Weights of a small GPT-style language model, trained from scratch on English Wikipedia.
Architecture: RMSNorm before each block, rotary positions.
MLP neurons of a small language model. Each row is named by its layer, matrix (gate and up: input weights) and neuron, and shows model dimensions 0-127. Each number is 128 + 24 x the weight over its row's rms, rounded and kept within 0 to 255. Numbers have three digits each. A neuron's up and down rows have the sign that makes its largest values positive.
After each neuron's rows, "fires in" lists the words (lower case) most often at its 100 highest values on Wikipedia text that the model never trained on.

L2.gate382:113117133123144150146108097104140114105151134162131137159098128166145137156114135118125144138129160107123161123108106087144107169144097099148124094148140133126140145152127112156127172128140139137119097090127136139086068111147118158109128157189143134160113144125175124127159147117153095142139150135120130127175165142118153113178116169058132138128141147093130139123125143088136147168154
L2.up382:096129131162115134152120107107110114108145167142128146122104119100110129136144129157144134168067109140127137104080144116140083115115128143133135137092118138126101119104150147156129117111130138168175140100091183119092082129125132158144090165136136086142085179138142106132185140161139107163136159090146121128125161142065102105145126174131136143101119121109167088139115129099180130150140
fires in: "has", "having", "have"

L7.gate421:147111099165115132112115089161155144130142097146080134113122103102140140140167164112119093173158169115146147131099099147128139110125143131166133139147148125109105121077164108095113163169114120101130146108146113129169107133133141139137122146137048135140100144094144147101151094141106135135109149110171131102153105192125105110117105153152096118165132080146124123133123131147096107112111
L7.up421:110159165146112087179081103118134151123131106126154143089153081118138182146170153139159099146097124113105171095114108113108088139140129123097155155134162115116133106081125165153117140120106134102158133102135140147115158181109190098118133105171097123130123120100153117130142112136130085117130135098092117140136107200129124114146122151108125144125148108119113095102115141135119144123144
fires in: "as", "served", "repulsion", "and", "plays"

L7.gate261:140108165134108084123104109118175138132138144131136162106130136147131065105096123158123117097147121121091088104141119123142138106144096138138149147153133090107142145102165134161120128182119139119130161137132139125128155158121161123094132110151103119106133119096087150132103141150155130106134114133121139121119112134148099175160092131086070137162162115108129135115112153093107126152182
L7.up261:120100093127168097087137121142173176165144130068128117096135106108094186116093141143136095159134150127145106080119139159160144110151105128141123100109166105132104164094151135135097155131129109106165138113110159157131168106140103122091118146132174110157119119122093127138152129131130134156137157152115134134061104148113135107152112108105098143129108122160148102119129137098145169116131
fires in: "and", "website", "www"

L3.gate54:130107202139181105153131120103104127111126099172108165148076128120113126167170085080135106143110108112156130149109129133142144113081141115106138145134108110157131145127131147137158121156138155164118134136160117113150111123136143155157106148125152190099120132112128102146125136114123125100133119162088092085132157121138160149098124134156112164121125131115139126164146122169141113114131
L3.up54:120144201198119101064096116149141092138113144139086155142122117113142174170156100178109104113126119094153104121115084115163074101125109119137134106132107135118141096139108110133101089175105156153105158155158124120135096136178128126151121128117136163126100113143148156113082164135116134119164100107117136158093154127118100114126145151155090116142141133147141138131133121117130119093110
fires in: "place", "year", "week", "did", "date"

L13.gate183:104114131136142124125127152121135087126134154123105146129121151133116132158195169123132111084084117146119095156156134114130130153103125151139104107097121130136158041125158132109148125132118118119128059122100112101167110138146122132166049137130103128116076156109117156120167115110094114127150131154118133123150112121137120131140125126133149095130109137105132167093137120118133109127111
L13.up183:106139127152094139129130125138103092047155110089116097143110143141125121139144130147150164116144117104127180098171154124107179140156097131151093136121088119159123132159169144106203114155127088110120135145121120130138117117159148175118117110135153136119107132101159163132095075130133138102138142114105140123150104131132142122108123129133124113119132114101088126121166137100132083113094
fires in: "had", "has", "have", "also", "not", "having"

L3.gate32:114084118142114145081140144113149134108095118148164143148131111141105109084103100063110126143149094171112131136161162126122167135155094163168113101131146142143124168136132147109081126119140117123106111105107131109140156061117131152124110130152083129166119085109090113110149143117163171153135137152171082129099117128165122148143113141129154143129140158116135146140116121106117130174141
L3.up32:122132093110130112097119134134150141131109112119124126152106143143137126100055094121136156117145124117161127075138164130162101149116106120105102124127100126163128132119149175097115108078166127131100146168159137101166153105158120127149090096124108146142155118169112133123137154134166121124164118133129147137103087152138123122148126090123121081108124159084148064160089074112121142101118
fires in: "to", "and"

L2.gate432:152128090120097120131105112101136165185107143130147120165114145132121117121126135136137129149115159127133098120109155130140154105121106102153152159103123102148147110106147101107158152123105124144150102169091122116128106148127113130138099108071136138137147118142116133145149119089181110189143110132101134113091124078126146131152138153138140112180126105157131125122141127087166106138098
L2.up432:092146134148142169107079124105096145109158099144119125172167122126161178124159120165155146112095136165095148130124175133140126167152105132138129155151115105117131113160130122112122126107108097131132128102139102195131144145148187156167103109121183136145139139107157164094107127181132144138136163118146118116141126144108127113123111149073129115055095113098145123145131118164121140161120
fires in: "has", "had", "have"

L12.gate66:135113144139162096114106143111100114100107154145139161109129165119140137169102169158111090099143099138128156181172109136149097145162144169124093135099095057112139111123131140124165136152146145100147145127125132150103165193147129151121151142140121128100152126097124140118131131117137092129158134161113082120090125105113104136162118145120117136139152083142112096164138121129104103129123
L12.up66:116133130130142093135107152160165101111111131126148163118103119148110085141115092124138147127145139111114106139144115148150129121115098069127152151103085113132088129129089168148141135147141138144153094109130175120094174145085123159130118160106117133114099143143109116139141173093126136089202131163093092108107098174091135107122114120104138180133144127085160119129144126139162141135127
fires in: "two", "which", "who", "that", "three", "many"

L13.gate147:130132104133105131128116122123131078127155150080115105063115143096093133097158091080107141126090161092099131160151091172126131148111150104130152088147103139171126116167125120144134127122151124103109135106126113117196135163154111179143117096110121120108160124133073111134084130150119107110113125121105159129163122131090124149135145128125165149086141108127096139132141120110123063092135
L13.up147:080115113113114144141160145121201112120136110114113129113138129160101108141154142115147100137121153175134122129109123159132090149167166155162091115127135113138132133107119125137118108100156085126132161119074131150086133128139121110114145133099144169116145125113083085129121184138141112073141110136147112121149103110120124102128108143174114110104096162148158153139085136142114137094135
fires in: "a", "was", "as", "the", "an", "made"

L15.gate212:097139108141125148137139117135119102097120094166110132093134133134115124072131150048098092116101096132138121128128111154134138109123098145136096075085134144127132129088090106133135117103118136146089117147141113071128089147145130160160125171136086098132152138186114112186125135148112118154105128132125145147125095134161116146147105154135149160113094124144082120154121107092142132129115
L15.up212:172148128125148150129132146139132135122152150125120161135118119165114161116077146096138124163101113173110063133097135137138142175163140129108104085091176128163135116101126128149094139143154133139093154112118146097149126139148173154137093128156141128170143124118109114144094157120097130135114146104118144140152127153120091103115146120118135128147092177140125162157137140142130158155156
fires in: "a", "his", "to", "the", "s", "year"

L9.gate285:135144119126072117111130077150148084096187151120129127154122131099104157097166155117141090176137089120119142138129159132154174146104168114095148133131153102102098105155102127152153097106146109142143121153131115096167112110153120140148117136116132101119134138082099117137125158176141149129102118134089101134152168086140124112115177146101122135136144145130159128112131111155074136126108
L9.up285:136151108126123131157112130119116142149147131070117137152109115114155129131140127130134129087081106139098147165107139132148138143124106109101161137107150120163119123111108119154152139128136118090149154111160141185180133144158101158156106132123110127165102139166087110128140164156147134107073159131148137132136182109130155123117132125095149120129094132127128134176153105108089160119140
fires in: "is", "for", "of", "under"

L9.gate344:129148124140124144064136115129157148149104171172117163127112130112143155085149125103113079128093137112098129142115117132129106120125133129153117143149154161130120140092139142076112119122145108150119134108127102114146123201122084119115141099115107131156089124155133157154138113112147146154110087121115117140119091146073115135106140134165119075126147153135118115143146157138110119098145
L9.up344:105114101119156109158108171149132132140114099137106145107077155084108130130100139171144113136157130131133103138072115106120126116119189096102118119148100121146156102125131130134166095095129120164158149153099141079110111132149091142114101092120138107100154129132137153148106165112152114098123120104139083099136185129093142129125128107068132145120141092123159103160125096173128131146119
fires in: "to", "of", "joined", "on", "formed", "succeeded"

L2.gate276:121123163146127136093113131102139134152134166127099114130059123144133101168120085149170136112171104152110143095143170154136108112099138106135109123166154120124143144097107120129109147102138092137152106121201112115107162131107098108091079121088142137107106119146148168119124140125135156160100149118174111169119141140095132132123128116124137170133134155103136150128140150114149128130124
L2.up276:110124145097132167120132122152151132109126133126085143087084124145107092119163137113137150124174122163153140094136159115174101130073147097121171118172166149127131125115086114144119147114152100157157119148155090166086146143117116096086107131143119124092092123151136157123163148134131067136107145122124109152132150112117157173129165113131131126133123102072139119138150119144133118114141
fires in: "has", "room"

L7.gate167:113142152139111153128104156155146099134087144120139129140125116126162116125135120115172092185141115110117155106113112191159117086073106121107095143158116120118134132129138142145161099130158140127118097084162124083195146134155119116110128087111137105138119124149138102146150120160142170185140121148173123134116121159129166129129134116113107150158137133147116148079098126104129079091104
L7.up167:106108105109119099117163153085124140133187142109135115144154120101145100130137069164140148145035120154105151131112110129114149076103142131082108144096090105124159145120095108129141122112094120079156164143156136120123164131119102152154100084129149138123187125121161144141132113145128128109115124151109111178092166147113112140110163111116154120139112100127177096114127145127127097128150
fires in: "of", "in", "per"

L9.gate284:099146136136133170159185125174162107111094141117112114099129129149106113117157151106130116107119125153116086114112145130121157121168133122103117128173112089122110139127138178150131106126114131105115096125119154147169157141152114198113139090150103153107156102144141105086095158151138151144126125141176146175135147159145127134147123156131167115134142124069103114118145127085158155133178
L9.up284:117135126129173158119139145110136073093153153102131115087124143143145104129102123109150108149143138172129102153109129139099108103153138098113085090104103085156115130114097103165112148132121101077130125092098145145135122146146104155103141116117134134102137070111156108118154115136105137118111069123118144180126114154085088136162150132119121189132097116112111117091134153145109130135134
fires in: "to", "in", "they", "he", "that", "or"

L7.gate318:100138097136165098100128146138162169102120152163111133117146141132090133110144099129158127152128092128121179115171117189114186125146137119140099131099127085097180121111174147127089146159118122128128126139150136142114135122098123107113151149118123071179131098109112111180195107087149126157116114119111146118096114138144107134153109133099107136144133106144140116122097103135160133129124
L7.up318:141156173151097102141126117130125124098119140117165128149099128145075116104126108164108125138133112107143104139117124120095169128130132131123098149127126155118124130122095112139164110125134183167140122125109153131118114164062111104089148151117115158151138126126111182123119111101166121124110155120107099122149135153103156107060139137159127143120174136145095118152135089139123149129109
fires in: "aged", "written", "directed", "born"

L7.gate11:111094170127144130153134129118114111141147087133164159095123139139135118133076156166114120151119152110153090130156107183160151143145159111102119176103122157139119106087091103146168165155160124184119150095137110145093118128150146120159135142180104154132146176137071137121136103116128136157137132118134121140151142120150120118163134176166136141132158124125092089130141118100147121112121
L7.up11:115145103116115091127117112127173156122083106140132168151091149123166160112121157129148136107163122125144126138165141142127157127148129100161107144127115111107171095098108100145137144166147137094129131082138099142098145140154157144127127130157166168134112193193091141158143111152098123153131132134118126117160174140137159083144074120170118123090132148104131142111134098137113155127107
fires in: "that", "which", "who"

L7.gate193:100095134112101107151130083173117093096130151131103157126114098124118117117149089111114128136131134137154111121097104143122143127101139144146158117086129105135104135136135142168126140130139177136132094133080119156163137108115164168130123121156106152141126157141098123145110113164178132121143120104118142109143112155109159145094142113100091170131144157091105149166100156144113131113126
L7.up193:129112114149089120129136150141113135149164127147104127087123114135119160118105129133152139115119080127126141158152116118113133180139148161124114136130137188137128099191102132141110144101172106082110106091134124110142119115159142103113113153166149127142156158157093144109114140113107132118150093113118087195156158103118084134097166126139138118072112115155112129115162150117148147076158
fires in: "of", "or", "and", "among"

L3.gate88:127146100130112175135133102108155163138084091112151122066146162093105118135131172131145116098173123137128135099129141055144115129122117122106122086118140129118093093117121126146114106158155129124164117142126133140120120151147145141118130057142133145128128146105106138157141133149099156175175126129177128107091156128118126109089142172113129173132082110179146134138125108151119107142197
L3.up88:150147130120125159116096122122132125140063119156112118079116124114122146134132172173103120148155136137128113095089102134141138132127119128147121119148139141106079162109093096130125135145212164149189174150154117130123126117084111136133136110136103133131133150130130152122137130161094169112113131081140121114179174130098113111140159119128127154091094131149160129151105136126124125141108
fires in: "role", "0", "play", "appearance"

L6.gate390:091108101083126141146113134141129081112107093115129132153144128150131083189131122116114093121125142136077128100146077179135090123114097147138137118168151107140153124128084092124131136125152111121097128144133149133128126106182120133148140128088127135153095118094133138142151112148122137149117116161151171143065147169137142136149170080122118152136130121146127119133118144135120165155079
L6.up390:119103136140123144142125129119089118147106123098117118164110123113111112132166097104123119115116142148144069091151126126106097077131080158127177135081154109128101162143096135133091116138117101120116123137123157162139106153121113071124123164104101077135136129133133134122101133150107145115130145118107102153107135120122122132146152142135075129095129169177174111115112151175097160128123
fires in: "to", "of", "leaves"

L15.gate68:127094139147115143133099108130133133091125119186179146137152188117108131155115169159148123113105122147126145154125122154166160081130129123073156107166137141110141155102102125141173126134181131114161172168142138131122147128131135112118120117116116195104126111151156141127098100144129183120139124146167112127110133088151125119132123166141139103141118142118153162150121118147160147134163
L15.up68:118126182126101123121144109122100106110112115148134141123117132140129119125111133127106122104117120117171086096164114134125135138109103155153152142123153120143124157121095112131161130108087165105102158126140126117134165115155095155105192122188106156082126115127139176151150134145107149147156141104150169114140129099121110126104120093112139132114098114115149138124161136181099163185112
fires in: "to", "it", "can", "that", "which", "they"

L8.gate160:133126130134164101115131148132147158144122113149112126135122154108140146147106123091134129167141118107164086103116130137122119061164142133113128113146095122092123138116125143142069184151105101116122131158121126086110094113143123147149130081143101134175113123132124139123140102160137084170160110160153183116147172113161099162144148146138156106102128110137115150157102175152136114139146
L8.up160:085132141150120138076104080099111143169146129171113134131118125080141115153151138174099146090137175119143074127119138108107102145132127129096121104129107096122097128170112110140119152138106125125184141144108129139106137195123114130180109142135108138163088157152170141134120146162147145144137153153148115073136110122127101153102127137103125097134124125121153138124139141127096128124092
fires in: "during", "of", "to"

L5.gate398:127113105104157142166122099129102084149163107139127093129099128128155146129173122066099105177131148171138134129137088166101152107113116155110151130179122092073160184108156089132134127129128114146122152148168169080101090122144100136108134113124103157154117110124134131131146140141115129102156137122132145127117126113152133100143125113145119139133125082141127162140163153116135148116127
L5.up398:115122146104138170132112106135106116175165149129104121129101151093155135130167124085076120122098139157148117114153118135124107090105098204139118072123126139128127124134151089105089124152135084106129111139128165120097130124091099128143143149145138115143080172107115111114096123151130132093116140169166142107122130140104118148115143151136106139155131137116102125090137175160119157141110
fires in: "in", "to", "after", "of", "during", "june"

L8.gate94:141115114115154140118157127131156152136129125160127145129131163141123128166163103118111095133144124140121131148101102134176134121103103111137148168138094131113124187154112110159150062105106179137114139156083129141135172139076097170157139120091131114142156128119110157155141099147146129166158159142113113106115150115116117114110135106174091121126171103126137201106123169122121149143113
L8.up94:133122129096127114128116139117131110152164165096074113130073112084102137146149126124111123128101149122092147159098071155151139119101080075122148138105128146135106143116107177116154122152085107127129130157097128079145153171089143158098095101123150189128112129151127097101100135143104175156122156140099130141117134149149123094130143099134113136150133137150108141128142145096124101135128
fires in: "in", "under"

L2.gate167:101134130111151112146095100147135066128130139149128145139147140142124134100132136078142168097108155120162123122155128156137129142154114123170138134141119136113154107161110104162138136140113108131169136134102125137168121132134140135090121133132123151132170104143144139157197103108182185144132145121169129111131177109132106134126142143129104110076090121152159164137154102129153092110163
L2.up167:115145137116157122120112099133099125098154132134117112157124128144100184138112148126160121141098136153129111087139149161090175123119152091132089133132102112109152124118141144142143107143135110086120128074142133140162150117121128127133099125122113127108116151077124121100090128122132123132106156104134147109141116147104151139171085179123103167055123134137119151144134106150133104064123
fires in: "has", "had", "have", "got"

L7.gate81:136115150104093120130132117091122133103113114148061128089113104134121167112137106081138110099122115158088164109143088089087125113173121125143125121154121125124091178153118148091140117152139143163126093098139149157116175166119148178095117150127112121147124096103127142118101144106161154094085120126141127124154130160120138130167071144177101139173108096119132134120089120122120120147100
L7.up81:120122087150150160129123124084114099165149121135149164153124129164167119133123134174136178074113092101113120148166116162113154172143124139123098092124084135161105110187128137126163110153129095101111127148133150108170140101125127091128109109159121118080103122141146122066089094128141149120105130145117128132128150160103112130064129105132113107145149104157144114147112118072161143144118
fires in: "and", "s", "or"

L13.gate37:102142084124118150120086064088143149183137170116131122078084144132152102177111136150159129121072115102121148095145121143179156155082153106135127122153087137114127136117131099134115119128134137094167143077114177123128140135143099132138118084110161127150126149114128109181095093150129130111145111140159085099159158100083109099110142117149133132129134102123137157110137145107072135123127
L13.up37:071156069077142124107116092082130146166107126133083100128114122097113129148138148149122138123124166148149149154155123118176144115087080122115098087093129114102140109098142103090145150151180142133128189131131129125150143136124129151160123185135104143103102089099121156106135134146102144101114145124137121110141125154105124136151116138129115193114154110130115127119166162103150088118157
fires in: "has", "as", "in", "had"

L8.gate4:182091134132113139148149147114127108097124175135100130146122139094128076173103121135128122128098120130103135166128086129135155123161179161117090165126176154117127084132148120118129135077135112129181097108104098125187128157143115141135085118146115119127146110135104127117119123135121133136129106146107136131122099163098163143076123085109178100154151092157086124136111116109121132114098
L8.up4:108167109081137123116105175087161106153148130087123108114135134143110161112106128162130142175108083093135094135116130144120165113115140109104112160168151174138126141142134165098127120133150134123099170133100169113098103135102127139129097110108101143091165122101146113144165137132123117156156125150141084120104136124118110084133123115133100129092082129129167069153108137186151131130121
fires in: "on", "by"

L7.gate192:123123121164124141153176168119124145141169134122137142096155155100114112117116124136110079142120073125111168147130129147096131106145170113105132130124095108144102103101127166126103142108155110202175120139136128126129124150145097178142131130102084138117138132135126114149106130130143130090136117180109083149121119110121141141189123135081119150145123131100081124107114146086174140095123
L7.up192:114121118075083139121188130097137144130182155177133101133144170166121101178190133159114131161146133170099140119145126146132150088148144121139139102091136161176109135143123132133106135183140131157117172144137106126118137113104119101103112131128126180104130142126116091124164124136102141149137106098136078129133129076166085139137141122112132160100102115104126126139137104105169130091085
fires in: "for", "of", "by", "began"

L11.gate224:108155124100122171134125154140132149132127125164097120134123124165135150116087119139147087124164141148124151110123128192148153148130118158126115187143123135119117142137104111133178113132154139121128129140118132141074112117111125119119118085106178115169125109135165160191179126127150123150154162137142098137114102116160097125134105138121150095125137085157166089102135117105138191081125
L11.up224:162141110138141136115106131122109112112107139109138160138133180117128133163130116130154080129136090170147093158136149073112127121140121104126147177125147154151121128163112115123146129121099164133186130112121088168136089146101080123115134171133128145131153088127132098126104139170078140140144146102117170118100112125125110133140106109133128107113066078125114084123185078150115107119175
fires in: "medal", "n", "directed", "born", "not"

L5.gate150:139089126114140177136122132124113133127087137106178120146140133115130125124109124136107097117141148115163080146157098190148127095162098117158174136143137122152151129160144120093114162134141096125129134143134166132147151082180154108120142134147107150111127127121117084123113156131103177119146139133155144151096131149119173112175114153125129134125143132177144170111107169135159157135129
L5.up150:152129131104114105148100116108118092113162139159088146134116113129092146085127128091121153134125127128147131070138100156129125128102106142105082122154113157087114131133152115135127139099131114136108101135103166102107159161128087167142110145143130153092092129111082170155123136147158153116145091108133159121127097116143122114106121111135110151115199115123146126115145106168088141147128
fires in: "to", "not"

L5.gate205:144101122142135142137157125143122132103130133048166131129125198102133144141126137136156116114116131137162155130139123129162159137110151103120131131115072140112137139136136157066095149167145120120123127158130137149141135107166133125140110158130106170141130123133095119088105109092156111139170133160186152098129175154128164154139124115109077158146130166123087136100143146087148144110099
L5.up205:165145100081114113133155093110081143130154164154136114117111138131071106101151119128190127098136143177127105126107131145101176122119117126123117143093078140133117090103102109123121138176086122168117147071100137120116124160129118139142141184129093116131109142084152112146145107167163122165119151131135092152146133151149141110117137130118115160135155135116112148155134138119133139122101
fires in: "had", "has", "those"

L9.gate424:124144116094151104167161126156145111127089120155129136095114120124154153115166146182121100145148149093120174075147093170151165146137165134142145127156120128112107090094100129150086084134154100118156140056127092093132129119097157104120138131163128121104101128083130120140144131091120178112137130116095131133138151154135125096120109144081170163105132133118139119139122136098113119101143
L9.up424:106140160175128161132104136145092164125143078124132133107094112070137085141143155132116156118119117108124157119150153086136132166119128112145162082085151100130133119135148108191127135112100122129077136135110136161126129149137138145140098166153087165140107129106149131132154149151125131104131129119111118143120108102102092114089136106168173144115151105099116096132095090103100103131102
fires in: "he", "served", "and", "is", "worked"

L8.gate111:111115153129097133154126129103112113177130098149145081154125085134116123121112132110115080094129112173121144096170133165115136132153107120125157154128142155121141146117137115114119111158164107137079139135115159102178125125099145109108126105152099121107135132126062100095117126091189193142139145120134127148127110136136162105145083131105124127095141126133140158134117195148066172149135
L8.up111:139123115088131085144193156127127122141137106133130164141080097127160111122088130123155128128095115150094115101111101122127131150144106134171163153141103080135111135105131166145150124127134157160123090170136152114159132074141139148164103087149129123083131118106145106099094164141147137142170118121128094140140134091147090100118094107113103122149146159178137138112129095109123156176119
fires in: "to", "the", "and", "or", "for"

L6.gate319:134102139116158101125099136142120093171069101140153130138132162153139129112117092105121151153092149160147138146128119168175148171119145144159129122104121120118115138079123071126149134150148133129081111157167130124149166151154152111091132151113077143146139104109130125115122132141132133115156114168146161128121079128197144161174109101124110145139171139155114127145085086143127147144127
L6.up319:104112098095186122138084133102108142150114092140129119141148103154149145123134116132112135147111178151119134124127129114142128140153085093141149165130134062120104168131137087093148118103152097165112170070183124139114163132128140099104143129117125143103132107091136114103102121128168133115107117145128144083103102148111153149103135134191118133151141131138116064149129117076126134111106
fires in: "to", "through", "from", "with", "of"

L13.gate301:149135155129124154172125118128115106163121155120160113131152077149148091109131153151122105037123138134123117099133157144143123103162116148140147086125127073131120103092110090130125131111110112159116172113084143111081174160112120122161113118132112153118149116140147131168128111113127153129141114135142125132111119136104113160167154126172154082144155141112112111133099138169101133105128
L13.up301:205130131088104141127113129119157127132164137145136139150165112123128162132103112116112142185155153110152115116136096159117083141107122139101125115140137103118134150095112127114132132096140088132116136086158134116129171158132134141159143092114111123116158114128154119140117146135090156124129107117143161127131144151109100087130152086080131108113133143099143168125160127122090157189113
fires in: "to", "in", "that", "which", "would"

L9.gate78:165106124095101073135138133148125146089156094097134132185120120133125157155116098130142090157096167129129070130210115174141112154146105124102107145110135130117140105122170138126096130163113140114121153130105122105146109095125140109146128141128156149118155141112109101094111146118116113158115135133102125120125139153172083082156103127140136143143135133121134152168090179103128169147144
L9.up78:128146090085142101087142147155104147151112129109168158149139108134147165135152119148141116125143172138110104129122161144126142144122125134107090150148126152108172117101154110116075122172102143139137104055153128127158149137142120127155192154121135151121147114122145130107108123094120171133163152168134117100128169150186115123109114144140098106144117114117144154110117165096136132140176
fires in: "a", "an", "https", "website", "www"

L7.gate213:166123178100119125133131180100106114122124170117119155171101151146142141125122141135109084093144134112100149108095114109126146128096153149103140120110132137148144118162142117144099144159116150130114105139124170129169139161153172119124120119137124107122099116114126144100076085167147142089082104146134151112184124120116124173123141155105118114158151160144083154134096148097174146099106
L7.up213:118121083151149160152108110139159164137186148137110129114138134139139133133120082098142100114116105149115103085093165145152152143144103160130142162160099165136102155139143138145120114138157085133126123056121142131130099116176131111118127111130125155116141119123104126152132134122132109105118194132077120103095158116166100164092112099139100067128126127088129120116137113125115139129106
fires in: "and"

L6.gate60:192109155132130118097129159085099085139117136144129091158169122137122087105139148108158134161100175121119102106125169159151125112069134080135106108155178119128148090091078147124119089175160103133113161125153100148099175144163131141137152135103111141122118154167105139157134136126122131099107111139099156138134104134141141124144126133102097092141093118128097113111140173119107154153157
L6.up60:116113095145138176121134125099137117180145127084144155145129107116197127135085154159107124129157123140115095118080164114106142147113129108126141106108134158170097130124087132149133128144134122123121147122131062122116147115147161130129132106119102142086095084118112126107146110150115083142080130109138124085138164166133152098139146146124121159122102188142127127116134092100126170151120
fires in: "of", "signed", "to", "www", "founded", "meet"

L7.gate352:113092143118149112143167163133153136156142174148132138160110161132116158116125152136127126081113122157140102146091137178159123106125171069090149106114111108150174132162107168137077104120125090179162140162136098114134113131129146131142122142136125113173122102130142132126103085124097128172185093128080072124123113126145124122116100144118128152128119147132145135144135132132124171128153
L7.up352:124097122118134149168186088149121159153172156167183170151140170127147136174110108158129120170147121111123081124097166107120131154101127154116123151109127109092126140138097136157122145156168115134151138126090087108149119095101127124162086164114093101126109130155121109141091131168053144117153132119096166099115126129129121073141116130109121103140128136145113140117116139112120114115122
fires in: "of", "up", "about", "to", "meet", "out"

L8.gate103:080120130127137141136135171144165135122110121160101150137105135102065114132138139162107087120165075142149109125125104185147123143116146098092124181127114045147131130147112076146147147115140147126157130153114148122161116139093118142127107147116159135156120101124103122136121142158082136102126151151111087113100142139142097151128092121134133164147104083127120127103179118127123093140129
L8.up103:108120177106131099095093130132110132148154119141159154163100165115081128123102109147104152129140132150171127142103135121156161082165112131145129124167092100089158128170104141139147169125162144113107123108143157104121132129131123129141064107148140142138145155161127108142147132180092142152134124148130136085108147111144104116117149103136110128120159141149093149134158111097065155151127
fires in: "years", "year", "months", "week", "day", "summer"

L8.gate299:152112119146143188126130123134157073122116128119095159147108092127078140117152097171143086180127111113112108114123098109075141144125140139115104088123145125149178115116135146128131111167133088119135134132139114140163085123151138128112127172110136130134129172115138106139125104129159107149135110104121161168142139126144099150133125132111146144166118079128130088143090182134110177148128
L8.up299:118129130133167118121152180140138108170116131143120111122085096128128183138173137135117113138154103133141182110115108138079159126150165101130119159128125155114119118119117134135136105144161109117122133158143135155157146109127061149140119120112116103179135135127096157156175132158109156159153109127123189122098103105104138139132136063104133151120104147172111113124133174175136169132146
fires in: "made", "of", "in", "signed", "joined", "on"

L12.gate191:142082130134153148113148113147101098119150159070107119166132120136120144127123185136141099128131127096135106160136094108145175139105149103147156090100153110105153112125102136117107147138171097151172133130134126103110122141144117153098129152162129167119125116130137104101120124092099144096127141168107124133154153150118142127170157145142157154148068113137113146106128158126096124144128
L12.up191:121140163097117087159132098100119161090138146133118142122160137135143105122116160120093150162087136140135104131145133144131110172113123160130093149096148152158099109179146117168144151116092095091147138116110169106122130120145115168126126134070156120113135143102179137102127123132147131140163098124183114139125126069120072192130191117107111123112090128148136128113137109142118126127135
fires in: "have", "has", "had", "may"

L5.gate47:115139111125166123111133121126156158100128094170132137137119145133158126120125138115132111137117139145129077077182126131157154131106069141134112120167102123110136181174156148112122123127079085149088156148117128113164132127158121080108144102098146101114138121118152155140128119051152122177125129154123166136085110147093152142121128121114135092141103117125130116142131138095114155113075
L5.up47:088115122091135139090124143097144102099140124122093115137107146135140110129149133144153121142124120148136120095136141120158122101114078145113125165198075107110126130140107115122120143155139118109164151150125155117175131117140128113128110079126169117144153086084162160118074108083200149152095152137159133135151135145078120129095115156133131092116118141127119077159111113080152106120101
fires in: "and", "to", "no", "acuminata"

L6.gate32:090152112129152112091123129131100143127176106139127138148110141093115143127126129112126081119124098144136112146132156070126129068097124169114065123133092097126124176129101124125102135127104130143131163078124119088069139113084108133115152126121116120182103152119121156140161101147124127088107159138151095100148128151101099068147126119135133135136117100142142126152097133101114143145130
L6.up32:074154112132169117090103123119163118182082109145109152150144106131142140079153153172121138134140137144109123124146176143108088131135116159155139121128117121159101166122129135131147149099119127142108154133133109138094143134124141124126128125100121087160134131144107107113158163123109145134165110135131118137145141149106081110109183126092103052146130170106174125121137114127122155113101
fires in: "during", "after", "in", "andy", "before"